Part of a small language model's weights: RMSNorm before each block.
MLP neurons of a small language model. Each row is named by its layer, matrix (gate and up: input weights) and neuron, and shows model dimensions 0-255. Each number is 128 + 32 x the weight over its row's rms, rounded and kept within 0 to 255. Numbers have three digits each. A neuron's up and down rows have the sign that makes its largest values positive.
Before each neuron's rows, "fires after" lists the tokens most often just before its 100 highest values on Wikipedia text that the model never trained on. A number after a token or word is its count.

fires after: "in " 36, "c" 7, "| " 4, "In " 4, "m" 4
L4.gate282:128089141144098120115142147149126076150073182134079142057106185120136171045149137201173062128114067100097142176149104127160121161141080129141139139073088156160066125108123155093181123134152106129062118119167128146116172065173114167151059134149103111238122130116142159105121146127091163122153161103168165161082116078188110102141098100209103085124169152140134117110150119175096102152152109120127099136137104094148108083052102145125138090191078139131165117124101138135132124140106082100183116109125189113138067113085086155071119106151108105121148135161162137207114109116192148152189137114129117149084132128127117112151228099164138164097115102168108149126091160120090148115151163134130139159040144137099153193095089135129099109099178128144166131105151079155161143130169113
L4.up282:135139120184150122113144143099127099135146088146087099121140125076160134158128124121144113145154185099160073099094215121065128093152135188121128092135150120175131170073134092178140148134126076154194122097145152038194135154087127110176133105110111111099147144127096169118063178196182097185070137113162148128110150139107073097177126138127095128182144105076164157136121114144164139098128133146150066140112152113124113070185138160127122057159114114134086165122093108162122116118119152179108103076148117142145091122104161168103156142103086163108099151151143136174182163103211146116151093126118076137116153126148121195151094193075142131122120122071175128144183144110128109131148114087101116146158118150149044180105152120085132065067089130078165163156127113131210098124088081

fires after: "w" 25, "p" 21, "P" 17, "tr" 4
L4.gate450:146089159211117067081124091123180089144158105152131138181119120164130110117094094064134143186109151103147124138126160083130114142128141089153138159166158163100105127082136156147157117139078164125158160129148134164106141113174070147085105141126087155144152130082155089108164132155146143122162153122148122159094140145144111137107158111111130067120160159174121123104125147113173153148097110081155098078144142135114169107138139079188100078179146179191127202128122139105049111151074129126163081107120117145173135115154084133049137150064127137179084195125098125109150132157137148152154161114109104120216149086106128158092093129133137159110199132121125100079122217161104052123133111081153176141182134096122121126151037108121167173106160168120156086141144169063127171082089089
L4.up450:124100099134109182096166150135146170115085119114137143096127174161169089077168164126139092157140150199139137097138190125149154125089178078106148119156162147136107128084141134220124148066109122109133199135116133158149162133085067113136128141132119107132101119177173140078176062105195144160097114112128150089119090176137161121118086146147144111144157184169112127152142089156141121156145120090127155155147119138120164163197147142164175064122118149160120187137146086119040143089100088132148061126139124134134132170055123142172183113144126082102139143165111193100126129139103154204250107119103102133134141155232123121163174098139126181104122066085118066115103149135096112101162181111133148142105135167145078183115127136085138141093175132126195147101167146083095114121152114

fires after: "w" 15, "tr" 14, "sc" 11, "B" 9, "we" 7, "W" 6
L4.gate442:152081122157146124060112173168185120188160147127112100151126103150186131146060163180089097147147166122177117178137169130163111111098165087126165128118135148066178086123154089090113141104152156153109088169107079073098114117199111128101139135195089138076148140044231118119137136123139168079158063146102140144167139157128088147147147123092169143041102143170159207167148102112133089099095119114136116166107099149132091153141126107080117122173178138151189158160151090155050162165182123133102103110086120091159131091089098175136132117123163123145105138096182107111116144125202123150145157143171126110139133134113130072153068148103110111108159172141082111160074132126080120155155126125144147161096094183092172105159105141109143207150130163094130164151106102132147159087153125
L4.up442:108055096137143110095090127159139108198166134145127148078126109154102143136098163149111121119137090127096095155154127162117120133145095166127198086192111104124152087118147128145132133143124151106101191134198158197131139084147102146034178167183121115158139117151118146141112128051128138143125163139123113091121100148091111095138092200129168169176071090122128093123146151138081070066120163112123092118161121099108049095110138147165140075138121065117141061211109156149128087088165069136172107141089157096178162157088105169091121094138160115125132111096123157077079121109157133113119099118162170093037155153122137084186124129147119127122072137111154148136155089165078119100106149115116123133115122145154107121109119107128143109105160159132215105173147101107115111075176123

fires after: "H" 21, "h" 10, "sh" 9, "Sh" 9, "J" 5
L4.gate412:188137138142177157131154109145133181159161152122110127144166051142087124108160106117145131074140124080122116156187150165121136141146135096160100135096151126016157093154152158194139059147106141125141076175121139132099111120100139112146060130107121130105105165132120129110142087070110167082151100060090112100099173096166131185154098128094144128150135181103200144168116113104079178156097074112115169123128138164099144067141139087145160151135090085106168136076164148142115160180175104183186094113097183114127165072149108064157148103081102117122162130115092125125135140119174130072133134104128149139145085145173085083118141136063157128138104083092127123175167061182124144095156096139118166128163117100129144143078089128130080118139076103111139116160081116091105146182125079
L4.up412:153081174111160110122163117120163125102134167128112131110056132145124129129155138154145143089128106131129114136116134105164162141101176129165103128107147093177116111147132114172152128088084074165145128113088151077149031171123101104118204137163155164128110103163103117105136036115046111101126111129159187145173099129125125102127116114126130095079142092116143123212116138117074139143163144138071153136108137134106158099170118107049107144151152072122128098114099126173091207133116128116132138093173165116117087175139103186154150064133114085085130102120200172172099163112133109121126146074098169110123119142097108132115135175169097146092165126135089134144036080151137119135124123154148136075112170147168125117116204145119185119147101121158150115140119085067100125138131102

fires after: "O" 20, "re" 14, "E" 11, "sit" 5, "trans" 4
L4.gate769:106096157155112082109152113176171180126139121175178142093105150115151108119136107174127236179075154132152136166151122112214138140142157087080056184141127124093045192136136123116132191178098131114138153155136159095093185150099130125138213161108152119169128116095172176135137077107120174079154152141102158106185105094144087097115096123147145126183137124150073137138133114125105092119129091142130142160122117158132134130035091094087182141138115134115179158077073147138118151153112161108127099102158128110161131083144080137121226152138099174154117124149111117094099137104101116181113177145109161141090142095142174124083111080182114117161091157158118132109165138140117134124166090132122108109097167172116116094124121105135097146201122123070183107102108162088111144120132123
L4.up769:157051161146106161083107122185074143082115145121063107110100108144156082117179124134113124199082122129114104099160130139139119166197113092103124143167085133079125170133062154141123155177075163134111077106144126136115141159140103142115092082119151108153166155139123125187139145169134136125123127146097133127096141104139134110103105132124090159186118108113104156145089146125069179214147082142118134103141108129117112132154066137175066119135133140100125140163096165116128105097107153157122109107106219118137163116100100100120141119070101174156173142166158085066064156130149129098193104169165097159117092145090080096170137076102118131073137132115153127100112111091113160100143139130065099111104182141152109154181133064157131130054138160132149132120136111154121138126180103

fires after: "t" 15, "T" 13, "R" 8, "D" 7, "St" 5, "str" 5
L4.gate986:145117076088167150123153175138137120140138098153117143105122167131126131150185194147142088110116109168143101124057091099107138133135107150106097189099151149142116180146182126093097125077172151153121169144142117136145114105123118158091192103139120118169099140125133092047133141164180143106155105148101168129182139090160119098119153134163122108097154141124132202093161119181191088125102144139142147139166141179158110110119131144127105147165082170113132089158152124073136138121158100104094073091167134180114140151093079146112170095122160148128119139093120083161111202172134119133156108102121157150039132106106206098166131136094130099094105133132127125115144089168112112119159152121065067078167147116127171072173088063104144051095136077173082145101125088077174108106177103
L4.up986:134148075149154116138169124110130103155113078104062091077146132137090123116102162199164108128114144177125125133116145158092149104103105131145102118176162101086163166189106172093104146161150153122091072139105163130164130111180137130136155111175095059100191131075153107209120109123153119093095121158118114108137154138098108151134152094137154132133188182068093093137064086137099152110093196135069102146125118095101163106154102138114140141128094149135099137075101142125147138178052149112147150117093130113077125144073107142109167123186161129112096115093071124122150196099121191113136118036117129138133089135162138142102105113144143148137156108090153119094237141168159101149125175094127063123143095202112127126115094063169125151077130106127180093068131141144128094110161103

fires after: "al" 13, "G" 11, "str" 9, "por" 8, "R" 6, "g" 5
L4.gate887:112178148114138091133100096068167100110132114119114192153147065165127149143189147156139083123133076093090134159133136162122051113126136157133066165099167084147143115127104102103156149111141212152189183175175112097134122089083061105140128113152060156143139104188077109075164110107144118062177158170157158152175148138160143062144174129172169171125119107147142156180156124094108146164061102129087097111161178160068117074127090107147127126114082125161084161124104133184102153107124132149127043133052109128134133098125128183068103158115111179143185076106078104108142107159076150080151105113123126080116139122121155118105129166159093118171135132145134121123133129110072135117169165152127084121145150086119157129142071123072087120097144143112174134077074158170151129143148126
L4.up887:082122066139111093148122118169111145085152063112095142131205176129109138140086141116135121156168151134150097114119133103109092118108108085122168125138166077111115120101100161113133085101153104111136132165148141144153114107120101145122153108080144106151094122120132146117154130168143119131158169129118084148161148101078146180151129132096112090177088101097099050095125072119140165145091087106073076090119104158164082091127108155056103090131098148184083086138112131109136050099127124145124115127164143147125172087162120092185177129072100087149089160095124121160114168150148073109161122136140099114112082135113118175152121133179107128135115089100136090121099129181078129073166137145195159130124118212115098108189131162153130078134133107113121085093158096124101172094068151

fires after: "(" 13, "od" 11, "id" 10, "ed" 6, "d" 6, "C" 5
L4.gate377:053133129099133134127147114169125100187211094157111111138107142107122098152081139094121079162143115135081144149090147173169130129140086125159077127153137134161127136111195135139113123115192123098139059093182154119119096089072149117175100122138145091155135069102117145162056120136129142120131092169108122150065114125086133116125160032087121112043152131114098136107111071079107154150174099135119135123086140154146144193130125140111099170153163092161114115094129198069132097144144105105111150092137197123126100171074160071114120114115141125083116061128095088139117142179145127128137120194112121148081130101105133159111076095112138096165101156143095174157128080180136142116133079182103175098111083086146106173101144135118158140082132110107072117108118148090184116154138143
L4.up377:155190140136105182112161113136112128133082130147182147081207132092147079152108094137120119113150165146134141097108136063150141172120161153129138121106139167088089130182129162122090104104125120172095179169151123129170097124157102127091127112095085169085079101126076088107147162175150168160133136099125139149124074184193094164179124137041080104092163130182088098069069157115115122130114116078147108163131106117164092113157104067113141115086153119081101121154128122178111148141126097136158128170168111068120195108061117112118143107172112094190138107109128167111166136114101091162088127119140098123168109126176123110136150144150091159174140132175168119144201140142191119122160067106083173184179141170097152160087099102209122111151126154084143142112162149177156112132148085

fires after: "O" 29, "iti" 10, "G" 8, "Tim" 6, "ic" 6, "of" 6
L4.gate79:093147127096154102124100126117166115095129085071157090139080167108122126111143102164127139162136120160115112211110098112133099128124136067147042128158140136091117076103095163100119081102173120124128118152090107099110157095092137148178116090102166090179099143114157147109088160140114085088169134124128131111095102118143106146168084158128133116147199162131145136104122122171083133143138168185135170110152116126117140155100100105110199096147075116071157146089111094112131195123104144172149127169095118124149183126113132142109157098134160183137175162131136137118101139114087141091249100174110133110129097144129139134162098098024134111096100131188173140141156133174107149109133151106099176132079111137114107107153150137136099162175113145143053152133132143121159136175141104
L4.up79:091100112068144110164136110191132107120105185137128145190159147126139102096128047113157115137131152072150146126080128126093116110115150140158145094115110084143144121084212156150126136103152119112131111140100209139076186105113071128123128133111113126136188158124137078126105134124135172087105115151153106135151153135186112071105115051222106183124147157139183075128161158123056055134130139139118128185142078101103093193075102131122132123131101105076184175128081097094103167095100168078053147138157083113123100087169168147163134140142121139105102104173073157129151111194168099151084141181139096155120129106122131107208080131129099093129104130131187129154129116183120155159139110111066144122165106085085130100134103102134163168173128147091194219152136106046135162058110124

fires after: "m" 23, "f" 22, "F" 19, "min" 11, "M" 5
L4.gate169:170072083098138072077175115086101156139145131096053110132130065150125135106119127144130133117094142165158110147123082165105111097131152155164076119107119132078095094128154100162143106122147134192106145111159137059096131139140087172110038182092078108139164157177201118134100135157174121138085180102164150152166110162200166070168163110149162147118133133162146138150162128121147110057057097118142016085103136117121091192085124129140169176145106142116143132114156122152167131137207134128127123169114110095168140089137139136158161141127136140109188155090102117153086122133075090134106131151153192182117104139160131180195139092112097135177142111126143166145119100072088098173105142183158118150119109122142163135105081132116097131115092153113091087157137130148139160102124139
L4.up169:114120088130135255137053109067158114180121168192109170123113130116128126071132105170111166070130171088174155205138166136173081141129120162122127101143109135113110133113154108079096088137067077139133085157080186112125160149131133115125145066211137121101147124192129111101138197138107135133109146171105072131116096131076087092077177110142099154129132150149151129127127172109064158136157131146140129126196182151111113164121157120126135143115146132147150067129161114087093155082159147069138108131069108098107140112081120080136163089132156153075135135139178147107115167196132113156104118127130156066142128078176145090179162097085164186132141105127136102115139145162136115143143151171178157102187178088125129119091100186159124110131087178062102163135084126137114094147148169

fires after: "rig" 21, "D" 13, "d" 10, "G" 7, "L" 7, "O" 6
L4.gate307:153105088072077156132153096194186093091079107123107138126172193132105096136186146065094145077081098130177096130099075119168143147116172156150117148095153096065120157124121136062090081067121121122173117099151092062133197141111120167110116094129115118137109089103112131121136110109098163129125117127152091157097115097145110176126092137095102137136101108169136090104140113126114146109148126169135158116155063085079162126102135124166114095183102126169165121125131130122125155149143144113176174073151062166122114092098117201179164033126164157170145187030132080075130164129089139110144118095113159132164038100082102117129155124039115143140130109057153156092119111162098147115158071102092143122201141146111153136160122126098147124144121098142132139129151172116123104110083166
L4.up307:095142167112117159153158140114130151146154161168171108139123102088186160103146160101085137119178125163139109145126139172113101150181086122113106107135180049176146135133101183124104159164198125099127145133145149179147092118110096077117151130181127099073098139053071119162095156143112119140158130110110096120131129113118114066108124085106145174043113114112083083132119176137162148147157155120109143130149127174147091101165112092127130152163065155148120131110095089155125138182172110149097109153114084119062071121112173170093132122161112115137126201057048144094121102139144141100137120180149083199105096164132121114149119112139153167098097107156147093044079102145104137139105128162100093069168121101073132138125106156078198095155094149101089134149113139119087087158124158

fires after: "h" 14, "sh" 13, "do" 11, "w" 8, "Sh" 5
L4.gate263:111076145095163074114170150173156087173148120162146113099119147155145112169101108136131116184137159141109104127154096140130158203097095076120091147132138101083167107152118109150187175087178155168117122089114128135101148140119149150140151150088126114108127082135082112152154137141135140139101122122066136159113128121103066079144158108126185188118071103116184127181137124160104167149124140108148141121156100160195153128099090158098120121114152134107111176073112121149103150146155089085138108181131165135155100143110152118149166083171171130129116153084141169152103111200136149160101149111167068139186103056152108109153137096155139121147122104170114107100131138095059156141082096158065087122130102155138174136136129109168133196079131131151098109153142105140110120154207070
L4.up263:119113181095170092130167156080163147048143119101148072137141117115098160113105114085079153119107116116144128159125167168152090032191139092162096090090113212184123120126124090115132112093140161164100129139151186120173165078165139159134139149136129114122117159124162063130086097179125147163117073125095192128125127154115177121137142060175162163042138203210174120159112133160098106127142138132127165191141122222125100112138194107114113143154159097150140136114177130100108127160142127155139118124146174159111147118134117163158123120104131111136081090149128108140132124121146150139088130077124094110094103137035120122095123135161144173109116079124134155128136104093100113053149130115112144103090119127124189073140107138108096130134103205131103150198088086163106167092126137

fires after: "| " 86, ": " 7
L4.gate583:120159123116130103131122062138163151101175173086133119116085138141189110122120126132145075109091053105000124094146141124133181141115137132131135109117108074074109112180175081163099140178179100133128069084195133076126151182108126130141112143133133077184162133178149115134047162094071143129167130140117163136162119095120052074132088110165177096121096126197111157112069104072134156171127160137180131131164131080180176080144080121157111110101158144110145114136099139051131134129132122122074164108152133149153171100124131090130157148138102132114136164105116148090149187143124155104143166139110181094127178159134096137100155134119178090136107103149122150098116084138150125162176143141160178085157161109121139115200148131103081121086101128158173127184141148107132132116139169
L4.up583:100113176147181187110137131097163118051124110145148136140144124143113115144109113122208089082143177101117096090136114105094166041157135150158111109136100165131160115158166137093137147134108139125158146075178125121113135130120117141169160160164141134114144169138142119147087149122154071142198084159133121145139187081187046126148120123180118103131079133142158140113091107152145147093116163140121154077112127096097121137120154183117164110113097091137139140181114089110124128134119089158072167157127158124085131114104105161178089135095082139128160181079110140083164140104118165127154143173121186138100131135154083142131145112127211212081117156166139159166146129176146160120125111145084102134126138092126146137127147189100118128107106177156153172155101095229211203141162130

fires after: "c" 15, "p" 14, "tr" 9, "P" 6, "C" 6, "rig" 6
L4.gate1022:109155130094096147113147086153099134112129119141196153157145106179115177089125138147103147113171080173109137139170112163145171060141059071128183131192120166070109143156143122114139136139089152151127126078177190172133142052109130132129107130131132115120081148085131172076148145176159106169182093069153130165056148183129118110136130113072111126129116148154139103093093084136107169082183129091144222119113154150229152122140105136148133085119117121122098132148132126100078178105128121138152153132162117192098075142125147074095121127103197157122147138075141154129113088154084121153146111091116098092123154137110118187099153135128059181125098103148173112119119148150202130128107124144096093168107108076144081104135096070127083135221163131207153101142120138132078106088172087
L4.up1022:100133141135164107209126093091171153145104133194146140130140129076107135111130135121098106070126117128164119065137228131144125175147174152035215107137090163111128056150068179156068097134118091099135134141110171137140085148171141139102149156170110134020155101136162193106171134145118114095132171102137167165088115195182114154111110124071119091158199202170120206150146177123086075110138115124135153086159137161111071104100154111145138156166167091128165141126146125110153203107118136153113111131085103166122111147147111176137159098125095104072084103110137130087141031146146115137154105130099105075144133075129165143111083105162174121093120100191087138136138103107105174094116177141145075102151111146153108125090101115119149139181123156129103140103138126073110155120114158

fires after: "M" 27, "m" 12, "a" 4, "Sw" 4, "ther" 4
L4.gate338:118089047090111138164122146105149123139141144154076065159121126153076134125061177145182113034155175109130155136159157131114133155105092105127122121088159084136061144128158158138121144164143149246173116146150165171097089137158161127138089151114167121106119122177110100111183069129171122160154112141172128143188130109131097122154171171131108069160206130119080142161120116143102152167126116144153122186090145139080139074161111125054172139188110102196171138136173120126121130068164099120121114100113115119135174112106153132092169189149092149157104140196138153131154088152157134141140121086135105126118119118123128144144189109134102160151146106140132109069136140104137098116141137135069074179147181104146148175124133105127138175114181112149077078125115145082130085148168122
L4.up338:166130111193136117154157109147107163123181092105099142102041080149113122079108174159128115141199143144172160141114157116153179129104115166114123153187119137141152085104147157091118195143219075193155137112160184105125122218112171128177083118145110140148098167214090078123128036156144092156137109141164096093150139117055161063110174145095144103123109199141135135123125116117095159093144130122143134147169146150129073155136148093153201124159139131105168192134134139135162068116104109153119123185123113188081208124126097147149095150144147164159099122115151182129115128136141112151179122111123175116166132112155129089146117107154166100163130122143179142120135177140203139165112135079179124119120123152123141126145141159152142141128164095146057148167120128141165083098099160

fires after: "in" 29, "oh" 9, "re" 8, "In" 6, "ri" 6, "h" 5
L4.gate799:065107114083140154107189161153137123131159127153145084099158118131142148155094121168106087146116071179106127143178119172138098090101142118131089128178142112147151125131132159151154145145092135112130162121154149167169155157090144157157162136164121115109087040115139077147125148105125094126144155155173144122094115174085159108121067097116140147172125150134111189092109136122166110086175058117165128130156131137180145177121110078111179159139079147140133169165207100094100141133087090164122125127145149140103137114121157083116161100137146120179117140086090103100149126100129130205105168031140089113170113130078155129121150136139188166144123159090114141143126132115083120095148104192105087106069167069098129125103104133100110172142102130125146091150122160107063188118187126
L4.up799:079132120186185133120094102135137181080139154121127092108139104141202083050114143109127165082121100154103128079131098186168091156163128121144064155162131096177111181138096188117146115113089108110103147158123060045173115126206085163133168095108124163160135124124144164081165175032099125106095143121171082156109164102097161069118130168158154105137112098122106126137079176103158070178114105113140176164167108154185134150157052096153088134151152111144106200047106148102141126147116148152103143070144126158124121117193124143110115112172135130188186091170088203122100141106170133178110094123074090135098130099103067136133130124083125125163093112112137153112156148160074122131151132120121128141125096163135177117072097186100133105145163093184207091155124137158091103118141122

fires after: "m" 40, "c" 7, "a" 6, "p" 5
L4.gate421:143059116148154106083073125096110151149111127131196177073148158173102158114082119129131106207128199130151090145186161095086103130086149127113155114117113102094125081159123171080156098086133135105128140125146140052126159126129084098158137129116118136142142168203173132114150118146079177145126146115089130144073111156135120111168112177124147160119094176119119148167155125153148115206139123132150168123110101133125098148136025139144135153108108071141109105101145146180088174162102104125105149149119153076151105054157149136165153131120186162153149131126121119097094131103139109116133154188135091151149197098140087196132135126137132170206156129137146171104112123109087143165155090211156124153185106163115152100110111118149136088158106146078149061149084080166167162188126083
L4.up421:139104111200129155068151134069083083104120129144133112151133086123097177090074106117100098140106129084141111167178125174107115120208109139112159106083104071172149155096173129149125120123079153111191193142181078105129097106079168179141081094139144136101121125169118143111106166140100160127189116118102125137101124139140124103155141150079141081125141116131156162120152152092098187111188167120146102166131094124158112143118048161123129123100138153114138113141166148108105134091152181122112137113132127100119081181102114144116102192062084128135201129126170123117158171137121109164116135102155142087150130143082121200091141208170112117151177140144146163143146116100091083097160122145063174127158074101173100162140121128138162102156155145169086060074119196117136112184147079

fires after: "| " 90
L4.gate756:150098152128118178074137129108115133141154131155093108140133139117130141080163101203137125080149169122114141129104102162179158133216145116179116078107114111090108152112146103145169132125111115129084114089221116128090110212135140097083102122164087108127140158147075135150141192107093132158087115130161143087068087110113100048136031128085123128162127100164123095194100096134154101144161123094162144144139134118070159096148144112117162065117133166078135142154146108115202145166158171150115133082110151125108165122109162162114165167121153229199161168108159170069180104175148172089169139145129166097146159099069126180136111153157140111118078108125163133111181137123086142108091111125114181125106125139135101133199089084060123163112046121099128099125091073160073136110195098
L4.up756:140169128135117088122081158104165123093123115119095141170119153158144126124163159117171153179115131136161122146081095127129122097104113081121132196121110118136208081121062122130145117191115082093213104177178056113126146161139095016149168106127169156204161172165092089139118138119184148108120117125100085118191146111139127123077199150137178151138128148105117115091162163134157098094116095176113183131138125172179093105080088089163133168096151107149161092220108184110112112136154084083162138077129120175106097111148146139112110129100105116163099159072151125159091142064159112154101121137133151164103107131173157130115129131128090116132128125117130148091111130127110101100116078123155068089130096128148124116159143109124114118163153138101066153039108118045118105138126119

fires after: " " 48, "h" 7, "w" 6, "otes " 5
L4.gate172:108146083140128139107169195150171146105121127081144126141146174082116100159167103072138094159153143100128173070085122182165163179093187099143147139137164130110183116148131153122108104168084164105149159174134120157116114119084077103142103124145123123105158076125163127188139092154127155142105112170047058095124168139143052147178077076137169073084128127094071148166147184181163149138172132135159139140175137146095142124097140127105141174095110095142091150140182097147147166058111123125135159113064146149137157191141147127113131144138103100101112183061155118095077181086213127123190126143160057164110117139124119103123159191149134147147106119130109128151131178127137140152141115164122133165101140104104114063163046112146138156116151109095098173086132127142124129113135121
L4.up172:103140059083120159091125130128151139098109136169119071156111126172119127107098099071177055123132123076133191137114095140101138155095123095140163110127203122092118148151135148192113139126051083161092080125068159135126062156178146160125110130167121140100082115104179131115121101132145106147126136107138100163127098110156109191144120124133131110084170081122144121142146175108217109162160116212085187135095151096124118136127117127093093118104105132143112112122163121107159156131108133092108134154113116129094155121107091076141151143107156115130140063138141122061079118107155144100081161130208105148126082159138112142149081165202130152126118087135120116139174174122157102102122152130176093130125123122174135098137049101109137156154123095148139090113124145115152164146074137

fires after: "p" 18, "fl" 9, "d" 9, "ap" 8, "A" 8, "m" 7
L4.gate280:119151145097149124076124112097166134108115105131201148090109184141114130127165184167166100140186178141142158153207111078122132152154133124083094148129222094126126162109150155154085148127155120113120102162150098088068137133064098090146107136144083149121080155150122104183167092146186183138095145162182143087075094112152155214119137098135097157115088130105124124104106114124150142111086153173085120173133196128124120148184081090076149093080154156133073120124069149112149152121102104135151092100058101175140080148100115081155184156105125117154117104171151161152132115157132149137133121133131136135101122138115172114098072132155105167136133073108166123102096129039143138159070153139067181140140130191119144152108078087127198121142143082139114122115107122072163083135156169
L4.up280:145122107149106066117159179129135127107127150111138205202146174147102168137133122070162132102142112097082121145114188112122130162122060112128173173152121176206119102068137124140153127127122148094153130081113088112161167112175133122181077086142095124114176135209143093147086063094126119126164123102095151139133130180185135138143144119165163205095138102138096125102113167117104119169153122167169173129137097173145140103084183144099144093103112089110109094186114152142122200151135151142183095129123091135099154112126160098142150143168197180075103159193085159152143124140120151078101117108152132105120121146188122143132105145138079150067167182089066138103166148094140084123179136094129154067178141153113087152148111065073107151126152211142136095132096157133055151112133073

fires after: "N" 19, "n" 16, "A" 6, "r" 5, "at" 4, "nat" 4
L4.gate959:185083120091116134144113089091130075108071092104121162091099111137171109137137117153132113111133131077116117149111083156031050147086132104163115150143139121141177195135162099116181170099131136147204119128173153067100170126059050118130146085112118106091117117145140128160159130095096108137117124145139150096148130122047099103159109105106124111101133173095144080191172096118137181115181130137127147109087082099148100178103153121117172141111117113106126125111142117111113126124146019065138167175149069089116111055119172140120110123143100073155113128145182114130127137180138112076131158164129089188184148112110064141108120096102178074114091172133164106144090158166160115134078129119090137102133115072135115178116106102088087100126054145171142159131129108117160123152167147
L4.up959:120225157122093163103085136131138158105096119129096138189155115081099161100069108087103071126095108115107153094052096079114134126143140143174098066142116169131210139090136141101162147156194156125180145160139148134138132140151143085105177154090167160148107165129134129094160089107157062131141101123171146165158120133114126157170146142161134166154072138126091105138144150145153086118125132134155140140148100078076119088126117104071082096105168148108088163119143111092126109099141124108133153163152164153126169116120145180158095102099104089101140184145127124137123198126136103148171135144111117071147079156171118073043124166107177096087125175134186127107133121138166116100092149096166093146101126079075099132113161104098109157116110107120085157163152135153104166142139151

fires after: "S" 22, "R" 16, "N" 9, "r" 7, "A" 6
L4.gate746:168131180121117136079101117136133113057096136135082151096148108138133158191148082111110145135082162126092113141092133148175147158151111122102180103167105130130162095056176180080125195181154130112153150089118124157191121121123141097165136118169148126110116059135089126129088151060088153123108128132139200081152131077147118090091170122158195118060142139089103126088129092110142121138118134131155146127151159085096103136098122136136092150154117154137162184156103137050110130123182079074164104096120127158152176150112150080182105103155149171041133159111157139132129148132102121071110138146148082093117131140138127174104147147173145101163092113172163081123179117222136151151110093148154167103157093095186098176103126173157067128088062136160079095145118113127090123097110139
L4.up746:143163104144165239119110183148147197129089129146152122135134089108118159124086080142162088172151129051159120107135131140149134110106102103115117050062143112221088128121124141117099092140105112130100097175123097033112179067087103108150114138091130092141140113096096151192119140176094151095106120144107121153151134098144170145121076121101110148191110147128075124152161096162111110055181146122122142143116121159144116134078093083155117098082177117119144112161107103088158157190134130101100090146155157136088087099141148182168153098103158091156112185162206146098104143113116151065108144181124135124146141072116106134151140066130116184106140081151161167126169130169157182134121136142166059160143090152124129142116132132109178103156099162077104107154135120104123115103112112

fires after: "gr" 17, "l" 11, "cl" 11, "L" 7, "w" 7
L4.gate577:114076162080083085138135147138109100148149090135154078140165124105111130051130129133149098134144135176183147143113111139189134096145137126135097107140132146157199137135112203145191109091099125137100191135167084164148124089133142086111091136196123088179089093153140123128128129134113162147121124074135149101160165084116126143122182150156087109111161127130188181142106157154117169072105141128125150195160131123092173155124098083169155182083130133112109237179127046122101146116182140109117072110153102136166100063130168120165105127143056160096146162134083070090110111178162054208133136107093169106104130125163145125123192163145118120164169160160182140151122131130127117117096141158085159134147142115134115157187124133107185189129157145136187038115119126099131130102194147
L4.up577:105193127151153219134080101119089145082139060125117100173098132111121098109134107125100154124078122125119174125091140171096147157083113082105161173120140107151128176073107155147178138109115105117175178146139149149088123154110143131122141095095149130127130048126207176168127174126089108099122139098128145126139154107161154124114111149116124074112162047104189137150109109175119102110106138162160120085160141086076156120155104046120150171105147100138113144117175169144134087168144136118149104140136068087153127166128113144082129153150119133127172129143105121131099144135209160114136083173126106148086169143157106113127152184139250167110117120137208152122143123129077099159153093104163129119075094184133111149104136158153081112130156158167123155133150151133164129153129110

fires after: "con" 23, "Con" 11, "in" 8, "as " 7, "As " 7, "In" 5
L4.gate881:090188096150123120095121096157130126086046143110174112166139092065184113137131148101115163119187126138100162116097171148152167134173107084104131195153100092182101121186141112113093086132170096061161158139149090098134147111135043170093149139167136124127119058120188137165101095173142125094115148103079124074170152148114125133180070085133169161132102171139085124130127127221192154115126121146148116134074131140076119135138068173130096127117095138134129140099162168194124109104110113134188074114143120131112123102169107156185112158218090165143113117123174194095196127114080113172173109157185143111122146129112118166105080186118143174169098104131149136142176044144151062105159118123173145094109120082114080110135150151139168116118100125139140092137108104194129164152148100
L4.up881:083097171166165092143157108095164169101117141099152128126165151080127153110127158155144120143158063084120111151176124111180153120151088188131118127117161134123171133129124113115145109152079097157168085082179141125138156125127146175119098118145146103116131124167196148168099119098153116153094098154156067113140140112163093121138104138154137125145139104100125129068149145142147075155217107103110109102156131117068181156104148063138155161165116126070108124073123130128148146107159133110144109099103153177105152194127163153091112187088135193143089101189126149105098161138087097161063040149168086088102105113087131105159118140083110096183146097087106085150155073099168141111047115173114115064103111164173116080107092138160181111146179090038077161192120123129070107086179187

fires after: "m" 29, "a" 19, "A" 9, "D" 8, "M" 6, "d" 5
L4.gate331:127146068091129127141157110165143158081151155114141114162146141119101050147140187147141084090104112180095129119142123142120144069088142076157179119147125129125134117135152149121141151136133158160134141112133200113140152121123122124145183078110099094112107119114110144119110079100077160146164149100131131152118153136100174141087128167137129178086118096132086161083123167131183138163095179144120102138108200122149132180150171166095130075066076140196127128166165123104113207158171149153056106108162193076123120123129076111125176133065105206036191169120152101147130119164124109141154178137116135086130165134129163182112192196159097103180144106109137130198141141105094133144130128183135141140158120154152134170134110113150165095182121050143106090189115123177143086204101143
L4.up331:136096103149204109160152128108162189094175151124115135144130152144108107139111201152175116150163116136110106124131085161097105137117121137090122089160139116136147076136134132159156121130145153090090090155102125109102086122143127140106189138190144128095097151123149154096098148129123102089114114123099130111104117143104144112138187149132088125216075095068133136097103122111152123187156178126098111111093061091097138128151173168102128139102153111166163122154159091117124129172120074103135100093108140132112182165093112156135144130070113156114150123118180157146098151190109169126130140111160133110129122133086161043072138165094062093102150195182132128096146099158194201034056109189071068147157144128131139101114153072143138079091166052172133160121101142148080127120119166